MLP neurons of a small language model. Each row is named by its layer, matrix (up: input weights) and neuron, and shows model dimensions 256-511. Each number is 500 + 25 x the weight over its row's rms, rounded and kept within 0 to 999. Numbers have three digits each.
A block is one neuron, or neurons of one layer that tend to fire together. Before each block is what it responds to, as a language model described it from the Wikipedia text at the highest values.

Responds to: Range connectors after a number, mostly years, that link to an end value: the en dash in 1428–1444, "to" in 1982 to 1998, "and", "until", "since", also page and score ranges.
L4.up964:532452500489509537487489468501494510444473498482529524466472501537524443488483509510520539527471524540534531526497510497500474503536491500556516517531499496476493533492523474480468496511505518493469509526480517477492494508513516518435525546494458531520520505505501485493531520549483491546526488490487491494496510506541513509490501445534476525483492546474507511522437510476474499546475485492522485485508514498506505476473463515468530505513515471514498501468466448492492489476454531530476475477526535477480528479542490523490439523495479491529495504462457484493488497502507503491484506516530451498477525465538482512495513474516566501501510452491433492507491511510514506522510520436494507480517532527548473491524531516493495523493474509462491478492535495488513533522476499
L4.up1745:539498550491470509566429471531492470497520471496490452510515556527515518484526518481477482523477465513510496492535499477560482467482541489523464489517483422529523502547467502531508521463485521447480493560483495462527471483467508491493461582519451521468511515509479472483512475510499508493505535496494476522501530480499522545513496468480503477484501457504552474535514500459468495505523499518482456548520505503566478515523463492525521478517446488490510495468501512525519509493502503472478460464498516504514496491516477490532486499468491481503481529526543474426518525545529485556475517540459490475513505511460536487452498479501469523458490514457520503458513489480520459517466509516514530477525501477526488494482501499527484481485501478488522509508507499572474488528491482
L4.up2586:539493481539463512493534525495504497493480475530488527500467470525447512523469566486474524507515530520474512491474477545537516446499464488522524501484471531455508477501461507485539494508477525544502473538456493465496448504479494500539521488495509512488486512453498501518495475445512498529509508542561502515498469438524489489498476509498466503471521476517488499497488453512549508510503487443517496481501514483450509538524528535504505466475536471499507484482482466529490495495496493530476496499475477482498462514556483504473501508511492508493496495446464505448513471517484516484484527477519484547526516506525482466489502478508503470450506490479479501505560493473499512552498514502488484495519504497514495497535505495512525481515484409553507499477505489475493503524501553
L4.up2872:533504492500531480455512519494510527516509533448485501511500461474502507482504520488529535507488477506489511458469507527529484469522503476498472496486490524481456499493501495505506504512481486490493512518515509517468508491506498469507474586505536481517546530538483501532482500514491533495457519473477502490549519505503533476564507424489515515515492484482505462522478491479489487507475495522548475453475493484533500530488510524491514485499506538489541495475523509532502540485464492467497523499530489475499511472519445480505477480498509473499486525496489517491497512497477486502481488512503507483493488492494508513484517539513445528495540448464527534492521513544482496503508544481480494571495478504540498526494492509487498496455473483501449488487499485533536504488507481

Responds to: Dashes, hyphens, and words like to, or, and that join two values in a range, mostly between numbers such as 5.8-6 cm, 1999–2001, pp. 36-37.
L2.up139:449499522500490488500438520540483519514515475508497497538476526499555500521475484500489510499523506491498490513452530550522541463526525522506521505502493478522450486488494470489526482499501465487499470493508485536465477552508504475474505476500490498508489499494500496500524486503479459530487558514520471498508521488509504536524445531516482483490502515468489450533534537500473505496499470508514484489478533506499510513499493498500512473438523499532501497502510505439518487512513483500504534507478481537515489492494509495489495536535500476505528496515529499505477495496482517484521542518487526441478505481546469522538513525526467522484500476503497527523512470514501485510519523519488522514491500552493474456486504465490527468486512502494527495527471556511488422500493465
L2.up304:510499522553463512483507533488520524463512484474486422500477548464488455484455485491463487473437522492512444531512514530461504481532493487538493528487497492507511517485480500536500522456544512445477509442554481499516496531492497486456489500524504495476523494526501518488488451508497512485530484487486418505512514484563489518499531504523523456496549521480476506550497484485507523523487520521471443510548499505488484511469568506467493522512511514528534502515486505492474560520538483521524470504506506545486484473498463495496477494515460526495458475523493478521524511471511511493494514471516485510484503529460533521504480496529498551497521453514484514526485469482482537462515515505435506464479506520483509519502465513477491469481563529500533501520463466465543474471499498
L2.up841:489461529495455472529477496503507521469471494508549458515504531496522452488499473494507496497527429568524514483488495522478506473513560520522510511492482487501458496483492485460482482532489495509476503531493485547516479515516519536493512476508503510515451459471490455530478518497485451536488509508519481560538507490466549469556503507499456477505476524519451523506504502448491498473505489501484469465494524493520440469430500473496513467525512501513510520525519488504479506471499488482459473470491474473477485492473535499508481508521501480528483520481487513493514505553477517526525509475442486510443484464515502521546487533535522513506506440541511500509492514505477512486501506481492516510500518523506504440520503456492479518531526476467487490515540472493476490500489529
L2.up872:467474527444451526486509540509486486474527487465502548532519471521471478492454506485510524479512469485492496513491495511484501498516538463500502552502505488491497501487550499491484479496503487488466506458547430519482496516524512476511489475461483537525527497539499525524511518512475473520473534464479490498494510519533462482490467543489521527494488557463496503496466471488503512482493489463499508518459471527555481540505489528480501489484517487487496549500510490508556498476480485464439477471524503497544469485497484498457493502474470498523498540470511514502516520516506466464486513516494460504474524507486520476464537489558493484496510513494465515523515454529490505503508482526509530532514514543510516473495548456533486490535471523494523491525481484477458537544501487
L2.up1174:469483528553494495509467481528520533512520491522510491544498524515508484480513496484462465497465504536516535540500510476480541553513484459543508541519473503508484511494506478502471468512545554476458512535506487487508469507507537540504515498488510487525492530533498494479460467540526516491505484468537508486465465511525518506461526475431488537497491524525566522505497519522528473510527524481491514565493485518543553461525506485473481513520513503497508482499504511517506507476474492485530491523504499499480491535494522509515474468494509505502543489523470494507479471488506503520530517494486480519471483505569514483500499505542538500523495471501470508516491508470546514534491500488490560508513502522494469502535494543507511479459502496484512548513486535484505461502519480
L2.up1200:491443498485514465500495491513539489514519451502468472512499498514519483510517554498540517552482508529492512518501525506530481487473512482516539502524475500502503515485500483493492519463570473524511512491508497501482499499493477493509533563512500492478558479493496502490486519501483488486531492509506511492537488494468501462516493458511484515504525492456469459507514481513536507503527503491499502505527532501488500483489520542497518481479485504509491496506441514519493523492471499489485521487499519510523471520505534485544473499515507488500524456492485472542538488483501496540549491502498524515503492460438526471460487530520517458530478475533537539533535499452516534493499512467520538516472512530540496456503482524505468478487472461540554484469467508482460527484468505
L2.up1205:514468529500484507482514497509499486480513470513511503502490511533499451465522505522478515464472484553501473492516454471454530482535480490516502485500493511532493519477545478494520487530525495412490501477488481510520494526506516477536512525538462495493520478471519476494463520510478494532508469516492526450503508503507501483516482478454456479503504493500489501466445510498495505496474510511503436532444462496499515488502509500480554508485516498509495526496497546496499470446509496486510468504512478504527491447500510501473492529474538489481525538519482520531525456497465537463491503505489488510462508538497495511461511477493501486502507489509500505473469468486521520527499547512527514497497525528521510506508497477499512508530460538502483533541522497523477485532468507
L2.up1251:505509510535449493492478471498486502467556501561508515511477489486521490498512528510509495446469506518511506506514459480490501466488463532499482502552483469491488497517527445477507477495508486471499522493473478492487482525498500520539507496495481529509521503493503509491501474526527462520523501502505506509491448510521521484542493492504502483532514505497538503516501515506520506508527516474514512484463534474536522474453521490499543480492508507475514483456524429518536454491455528495497445507525509564560514492499537501516492517492484435479478495467484446536506458486529474497586511496520545521533464438505509501520463485511485550508486475509477504501509498468514530575494516473539450500486537512499539461517490513515488486510519504516467487509505463499544507489472449
L2.up1373:489462490456480508492499479498533501482491523528505524512478490507508513507480483496461450485488478498495441517508480503483485511487495474485553555580470499498530470513506428484517510505508512485485511539489487494499444498531490533451542506518481509491516482502481503496484484482456469532453523516514522468465483533507474505508486511518483514502500518459539542473465517452473494504527507501505538494489516580503498490524514473496533524517511483512516524495446480461538510500495423489454483509515431482502495547552504466513494504473483463508485521480484443510503480529502473486494494498534504528523533474481514489521493473508536512496479540516460485499518514469507500484520503508505460509506473503499508487557515517501517522520516513526466466544471472491483532510488526
L2.up1380:494498488506450469471506464509513530503546521495514497501489477521466501484439501500477512512469484516512484457521504481513497479486491521512475479516469500513518509487458482479502499509478466426523526484474463499516511526513497484513489514499510510509501498471494555482469478448488501514542499499520504515485491509524518556491472467482483469490538527470475508541510475518471517486482508483532514472472510504492504498492486492499522511502530477530506510473513494462482498480468510497523508464508522533517464507482501466505546486511502501495477538510532513529515504449480497503498495506466521516502539486495523504510442452497491481478499501503462523528480499480478507479474496484491492526478479518546499496510471510510466487512444469538514482514507496497494496522502520
L2.up1732:505529488474475501524477471503528485472511495548504513532503483513491495493509503519479563517447529502477515521541511487523474498516470495486478488495466481515502479495491478570486478457512514547506496457477479531467449479483500513541529463508502496468544498515493484523486482454479520520543504497543552492487483516503501513514488490481498515521522486527447485544474519525494490536482499488526462498480486528517515465520510523469540482481500491507433485470536526482465491538494515507473489508523525503528482501533524508489455513515498530507472530464483534494516544484520497505511503524499535497518497489479504527517505472497506509496492494493517537500522491512563535474473501477495519553482490540508482482458504508544511487534521446477523483499510510503541495480507473
L2.up1886:486513492512510481583517517506507499475513522496521493498505480494528544455457538480516529509496546503499513476520454534473454509508517467524521522474499493512519469516489500489518478490527489511459495519533523487492524476481462506515525501518483484521485505476522513527504514501506459511499485479493517480498514489529518523515474507515481545513524483491487505526455504502509498557512498496508505498518497445540473518515494476530538492510536529455462521485514465475549505472533480492513483484480534448467443501505518487508509492451525507497516494536499462507501467476491473527510490559459534490469503535496491500526478483473495539491415507533556464507466481478516486520519537437530522493463513491480537497517495507472460517491481505518541474493508539474491529503514504
L2.up1983:497517457506473468500461488541490472493526498477515491502467483541514496543467492510517472452471512511471480519461524499461516510513518475490482497521480529499551533514531489518466495521541520470486514512524465556480514512531498485499469488497502523509461508480497518482532483507544514514493536492481491521485463465521497481511463506506532524488476544456481530503486465464483475485499495552491508494469500489533527482519540540510523492540481515507500497477555507503519485520532477473492483479495506480486492507502476497519518488518504495515497513489503507495526536517490529546524466473507517450458532489484464491465495497546479528534475495482556441516508527494545488499511519483512444484481558484483516520496585484509530477481501518444490475496519521488513492534478470
L2.up2147:531461482532508492506495500517460484470479524481495457514490507488547459453465499481523495537511482539523540542515552483509518496489431471527512461522477451513511486518523464500455490490490513494461467486544496494521474532506526532520507495484498472488466496527466532480470490477481505503521490467485518493496499535508531526503523536475517503497483502540532506508473526495531454487513472492502495528516488481509501558479478465529535532490519509529468449524499472551492539469476460498454464493545480468520495472527537514487483515495556460512568481503496495480499465535504468531486519480497496461515518464543472495530469491532477518470463516509476495487489512502516504508495471459541534520527492489499530479495526471483451457544512470502469518503536529467506513474532524
L2.up2597:510472508518514512501472538522505452472504438434488461504526516522532515484494467478498464463517499528524505536496488485505476492507555500492485502485456513447483477502481499473514480522509483517524475516483486500486504486528488506463501474491509423482515465520515460499491480515493556521451542512469514492520525515510535508502505521534511454494509485503508503495531495467472490495491496456494516517503523524497507548517535501504541478485516496464572510518513478519514489477509503459521457509476530504543460544471494509518468509486502491510533536507496485513508453506488501485509495508491498524511518466527499482465504496515498481518493481508513488515507509460502490501519510522490514525529527528499501461502554511484530421466488484492489463491488494455504495485494465
L2.up2848:478553562482500511529490487507506534485497519479508468505484472493497503465478498499534507507475525561488492482505510531541525494503462476560536469461509493511515523453490502484484513491486464504490476503525467526489522537504515529517544507464486507523494473508479508488469511513509480524511478503473503484458505450503439485515487494499520489530508472500462512472504493489545466518507518479449532513474456505469480541508502531531532504479503555486477530555508504467517512452528485513497514520494488477519457510465522524546496487484511503495461506519518512518521519485471503510491493531535508548507479482488533505491511442469460518497520499500467514498532504470512520477495515511486509512499512537543495495527478531533494466490461488511501531527482481444489490520443503

Responds to: Function words and separators just before an expected number or quantity, such as more than 150, age of 14, score dashes in 3–2, table pipes before chart peaks.
L5.up2591:497522465497455484476516499523477528494519457481473514513526500519494502494443503494507527511525514478490509493531497483498505520528529535536492505505476476486473512524465498474510489492483514482465427544546496538455478508532501524528483478509532481525542538502553495496531519514469507528519555511474490476516491501511518533516478506551494480517484520523481515507490508481499510523481510463470468495487459510495528521424527478534504489497478527448527464505532473498484533453505485501509484484502549532511484482515512494501505497454497450477458564507487518491471537529511478497469522527492522493480503557451495512554481505513481490450515500503496485485464478454501495511490501500478532496519480515484500476446524531543494468469525515497529510506513514534485487529501498

Responds to: The indefinite article a/A in running prose after commas, prepositions and verbs, as in "as a result", "only a few", "a wide variety".
L5.up2409:518516473461547500507464512536536472503476472519498478491515466507496454538491531522469499461495516487466490546450486512559492526502482501473491498511488506478508540470496513457498506547498497497492487505535560495488488496516498470492458476468505499499533523496517488563496478440497488464486489530531533478524461519487521503520491483478488516508509499503503507479534490509465494488461473540491490520492537543516484520480530497520525537453527506479486498476477474504441498525481504549498515498513468494501534515460517501493498496511525468496493537455492511502521498521497497465484492527504511448464490479504476504535460505469515548517449531507493532481490498476500470504490497525486471510497508514487517482470573553528479443465498482509483493480490461511487521541522535

Responds to: The article a/an after is, as, or an appositive comma, introducing a description, especially in biography lead sentences ("is a French actor", "as a guest", "Wimp Lo, a young man").
L2.up506:475511516489517542473484522486531524511472508532501464529508502481502502529534489478506520518515522519543464510467470542486498496481505527501463470507491473489497503490504480557486518477498504505473504508519495533494508508506479490505468483506507502498528545510470491520529510481552518451507479490475523513519494485465506519498516513521509513484487471495537508478513502510479493482467480494527499541508504480497490474505503525459489527498503501468525479490511475455513513473465484478499475493540498541475537489456473504455500465527452509512545475475451480470527498493508541492493512525474527544514464514512526447511483504487516554511500463475516497519521485446483526489433516506488479495497513510467509511563527515497492542502549494502429530486479464485529507524485506
L2.up668:514477500515462477510468509437516559529482556461530498503518510507485509489489500502524534495510487506522505519459502500484517522524471491514509497502484516522517527477494441491506486548514503518483505547519495498485514525471487540531467526550515471508536483475503488507519509454536527525481518559497432509526525529479490480521520518540509512519552516502481490483519517511505471511523490501509487470538497497503485530501491532449514490481522545504506461510464477540471484476497470520495531503471533496506509493542473490522501526504469480461442507480475503515481507524480463494506484534517484444520504508470494482488504527491505484506486491500486474511511492490510502541467478548478493450471522509481498500471478511531456424512516523514487519504509534518496496467529460
L2.up752:528542481466523506501474486444485538464513468498516468517536516501494496473473524501509538503558477473469492538495540509488497498492517540496505499509510484502499546559477531475466535495540487509480522493506472532518437447497537475506517506508477482496486508449497487457483523508497529510530474521500492489467507558522500507481474477489476459538475531533525476496501501524515495444505491508533485498518512496504503522507506504482490488484509552463531458497501524529478495485542517562482522470473489517548553499507459489506517537486532464531483502460535515463523543480540490498490508476519525517459476474499495523526529507483466474532536518551516552512503487483555471487541486513505509458490521476528502493483512488510495545531457473507492504500501532518477518475514512
L2.up756:488532495519472470481522498496491513482517534472484542509540502548507528483482537492487535490501529491511458508507526488488510512500501512475508463490474516524508516533483496506531482547480529471465526490472505560516506498518497527467489489499516479472527516479524551499550489474499530479524481495518473478476489542511543520530499549528530505506501524495495487501510479458503505537505453489501503503522456525482474495489485528490487523530505504475475455506502491537506503518487510511511489552504474504490538499477485500532518516501500489497509502484529501433500534486484485513500478524539500506536498512500481503568518472470506501475503470597459475462492513499542481522507546510524493450524497526483513501547474485518514547493500508479524460534487475437501454477508501
L2.up805:467514494517477462474533493496510562495516530458462536527483476546525499449502481485499530498502469509487460487523499507515505490491524506498522459517491474466480522489527490454448503506471493516495483524515525487487525528490528478517520522517499474462464507452523488482495514531526507530544480527515521455475505495514476508468473499554514479475516524494502516453499524516525461510492491435493544515486500457481491544521495476494529533527476499491467501492498511458455494498521467500521528483468500480454440538512507473528502504491529508497486509486527449522523539492477496523504496494532491498511513478478503504518467547498514504494519505542508508479505505476517477526476499438487441534499506502461460497500472521485448473468510507512491514506469486473471527510491476
L2.up1033:480467478513483507462462487523490507493527470498530495530515510532522481491520450453507491466468507479493496513515523529508517485554481491516504495492494482503494513514511514489501475519468482475441530531536497470534498523502518492468482496527531489512527479484499502483502498477509469483457469518494467495480515522499502506476497489489484472498492469495534487483435478550521493538493491525520496520502497518490475534533500519492494490499505482476478485486513493562511505534571500507526513507457521510512504514497480523530505520522498479479535522531486479477524526506502511510545480476515488490489472516506521526505528504517485518510520524430547519466473487505507470525466479523489518485496501485506450557505510485466457569489513513454524499480505449447491508479508499
L2.up1046:504491527473533489452509467479534487494497515505514507519490465470499479527487463503478498484499509475506483526502464459469473499526483518548504457519481494493503510489514524522507500489488546516467459517508504512530508456518479531451500507491523462449494527498482512496515536514526492480460500496477545514472507497500526472508503540506500492483484484521492482503505477516520505501481527471522495476471420544492510487520474499483498516484526499487475523494497517558538473507488519513484549488494541475533534473486475491482502557491511472507517561514529488455481536519533497481478528494510515467499484509529488582492513534503489478510500505483473469493491453538486464504531465519505477471441519482511539514521472511560521517521502474503505480525443511467495511461519502
L2.up1250:501459485477520490542478506483523560463517522516505491532501487494520497530554529553477490472522481473527557488521485494488519500513507552433483493513470444499465495494518500496502515506509522487519541469485440487486524494523505456486541506504477548505481501514499495511486490514510503557499560486490490504528497488507486482517527538512517468497475487503491519517499497510505512514531480500478503488524519488520491482504472518481525496476503440544504516498473513476510475495524474489495468497476516496506479479493552505509508565476452511509502486469464511507485515507493466504521565495494466526510456553512490511506509485517512522452504513472509538491487497514524469541478463473490515476495492466488478498498471489526537536492515523483506505475497566508508491474521514
L2.up1706:487505509516496494514495466492491473470489516496484545560502539499511520546526506475478471494544473520449482551487491525478501506514497483510499524475452536471472523486522538514479472511502487502514519492469480517477495528522515473478485513500505462505509470469516521486473466475505548481518490473521507511500497468507499527499491514482465516485510488491459447528560512473520548483479492500500507477500500536516468469461502512527517493499510546497463478553438441522490499467498472452479470508494494511454480467485531499517494532533477531478479501485469493493502479500480545536523494492456546486457485533498564473481518461476526499539524499550450499518521489461471488494523532530522534515548520497558522545520493507522488529504535506512519544485498515509507456515474535
L2.up1920:494554520490532470486510523499514522534509466517552506492512470500524551467476487514505496511468460496511515539469531504529529547524476454526518520518504496479537563493488524506506510515503539522473524527542517514574518490505486504527493488508463483521497461544487495527462516490518477492498534535521517521500476480510545548494533482527493533461511511508453504501539439478473490519545482496507468463476470507511496501539515522519469489433516500537524505486454465504523491474522545490528521497516496513515526501496430452490506483504517522495500523482503483475468491538499510534492494487542485521491443498497506500540493493494489503485494433512552504455486509502453497464506474506508466527529519549475488518556520534527492492483471466488520474500516502497511533510457547
L2.up1927:530542464533469571506523531483484490478536534520509520507480498513554484524485522506549531481533492471519517489495521508465471514520540492451484512507477450497477512512506515466506459469478485499502532493520494491503491515504533458521476508493458499483481493508499493520459495460508485514519503491508527524510498472542478487507514481478524566510496534493511492479474456503508530489510461534471520504513489520533521536548506531514495544497494494504489496503500519500530449459491490481534508505482501533506467518493491513496500495514474515484488517498469498503484502479530500505518514481462535511512510499556489481494511508482530493524489504532479496502499515505494471479521502508457504571528489487494518450516450503501537523514475563442522518497492441511497523456450519
L2.up1940:494493533523455496518504484499480516481480527505468485488518484520472516507498532460443520505504482499527475457497505485491482503489506545547479467535499511576496533505516512521565458468480484508488557526506506508526498460514531494497478558508520494485494493526485499512513512506501496498514517494510472492514517495512481478509515521485497476499510543509510498521529471479482496521511476510467496496487492470486563491553460492500534495515525498495482497474508467472502526530504490509487515461487494503563511528497497517541513514479510468481530512485531516514508504510476497512505516518477473462484487557501495501478455479503472551521502493493538500475507490496526499540499506529506505524499537458507502505518499493501503538525483487471471527465503470480474510493478485
L2.up1949:517514486519501489485509469499524535493509536484516463498483515522484514518478440478530525521479472487459491461492472476492480508494500484499495483490509474502494496517510487510450480521498496527491489475510500534515503572504523497561483506459472504473542507483476536476483514479508512543510541501475458464511469496507516452508524455512511515502502448529509499502550499508511498496439500497509465504491470484507498486520517476538488495486512503431469516476499541527510504481519528464519535495490481504484484494476434474487472482505477517522451551523527470449494448518466515525522513498546528508468561517512543541495504525473528501505512487523461499453466502478490494514510535522533528445474492501485496513523494539508473468508520503502525513524488489507497511461488476
L2.up2000:479487459537500509535496519476498478509468490488458511530456503505493489511510479468480509492480491490488478513502576563505456490486516553464494489499538524511480528479497472468518519502551444488492464493538487526484459535534507477496508508454493451501518508501475512505478494459532543493511503501515522522539527483470495475530512493515508517460484542488471489484534517518491499489503488492455471474508506475498487503515498439429493543500448489490458567497497560464502480535520466484522524491493519513482552463414497516518512491494521483511575470492498505494494516529495514492531517505515518498487511482478498502495479513473487493493506440504516512493509481480478478490537523540504487492515525524529509528501490503506529514500527495549474506452506507458513542442513497
L2.up2005:474509459464497511515523507476528516468503536501488512511457519538529486511475482524542509447499478474503493532530479526500544530465514512525502507507486473504468492530490464556531539504482544541500533541525451514492525506502526508494499512508539513559505509491458524496488511506495511508525469498510511495494508543539504479495486499491478525482463518497486519503545428467510504545461537498483512460517485492467514511484533529470473556543516490525527473523486501495528524476535476508505500507505476530512564484514481502557533456496530457480494459463516499501439493505497467513467497496506512509550504487531513506505468508539475503528512499463546496503526521495457458542511495484475513490538494550491525504485521517487508515487536533496527460535485475491485536498470516
L2.up2109:503502521474477474521509517493501500475463515472480517478548501517482523498490502492483482512504474520491558467462463504490504482481478494475450446491485527517456473504498488452525490500501506532521516493518464489507464519527523473456446488500495519502487517511504523500514482507520481511523475503443529493482483500499473530520494447480538499500497507459489532493490527491484464534543482507480535531469522502458491515481479435477525529527518474514551491473490488481496544513454485503526518462541535538499518508480514504507568524502517461499511495525489456483495510460493533521473480487485485509473507501485526464517456504502462530479560500532481477476499531480460513502489480473546522492529485515544541498563532504471520510533445506525484513520530466544511531487485545

Responds to: Fires on the token just before a brief descriptor of an entity, e.g. "a" in appositives, "=\n\n" after titles, or "(born 1973), ".
L4.up965:476451485482519511497540523454488497504430483471506503516528534510485496533474497476462481496471485449484433533492511516513503525530501483511514509548472530527559484527477472487521478490506497534476542479542496494518512502502488485491516526458517474514531473514508519505536510484482509525513490538505524460551504505477501513514469512516550443487523457496522473513539501496481532543504470515509508514523483525489500518532526503502470484489534461523487502477500484456481500537522556541508467482491483495518500488476505494460494497449520491548499508536508466473461519486489511486465510499478535506530480520505477504471512454542500527532508467515501555488496471515490490509470491478492465502502474482488464540472491491527467482517440463468502462458522458484502517466485455
L4.up1045:493525491562478497473463455501541469508522516489497501512493498480517501551540510468508482498433481460509516493521492484540527486503523494501462483435447509512516510517511478534551491504503540467467525549529486507548486534519489513505497480502497493500494505475508518486511499506502494530494480479484524490565468493471484517491431482511461519451475544548496511508465490531480498523483514487496527489518491535498511480488528452568493515497496505500514479515521497520524488510451482506467535523529480455507505461491480494532477490480506537484490497470534538499511510554475499491497490490480489501513479495474505446510492460523503520502484508505528513490488515486499531519499479502536517525467533478498498521557503496504513487497480493481529489468550471499470466491467493
L4.up2096:501532494484494441511463500516506501526510532514486457492490527509519486519466538510475480521528518501515525438499497509484519519485507527465515506507485526526488494482498517514455499462469478496511495508497491526544530474475529569484497518469549532482515506449463466467510497515479490484507530502496487536478513494524524447497533512514497500484481493507472506493521501521491513467496515457486487498458497491426480485521505473483519493547525488542466522514503539490555503527506482510527446528484534463511501455496527530499499532491525514480538505434482526516489496457511442471517506496488474497473477509465504501518487493497505481507491459503482487491466475499458504510497483480474485490474540492501478535546488490480510452507528459519517501534536477485519495458516469
L4.up2788:509495480499513488499503534519495471483520477476479520497521486527507493498537514509487473489476469464444479467457485507499524515461508517499493517479482526528500477502504521531508498514516497536447495514511501527489471508466515435490518482441480500493501492457526508471530490522486498480482494511501540527470504513489495484520483477571480517457477467494489519494527498509568512523479509495547521473513523531496488557500484529531525514539482492513485511454525521502503497534564468509508491496513501486540531495504496508551507485491466496520479520462529469500488524502461514507486462493518485544471483501476480485474547455519478533547517468531555522508520482520491480494478521514498527518482476478498449563521499496490527507516492542519490538497534487497482531483524456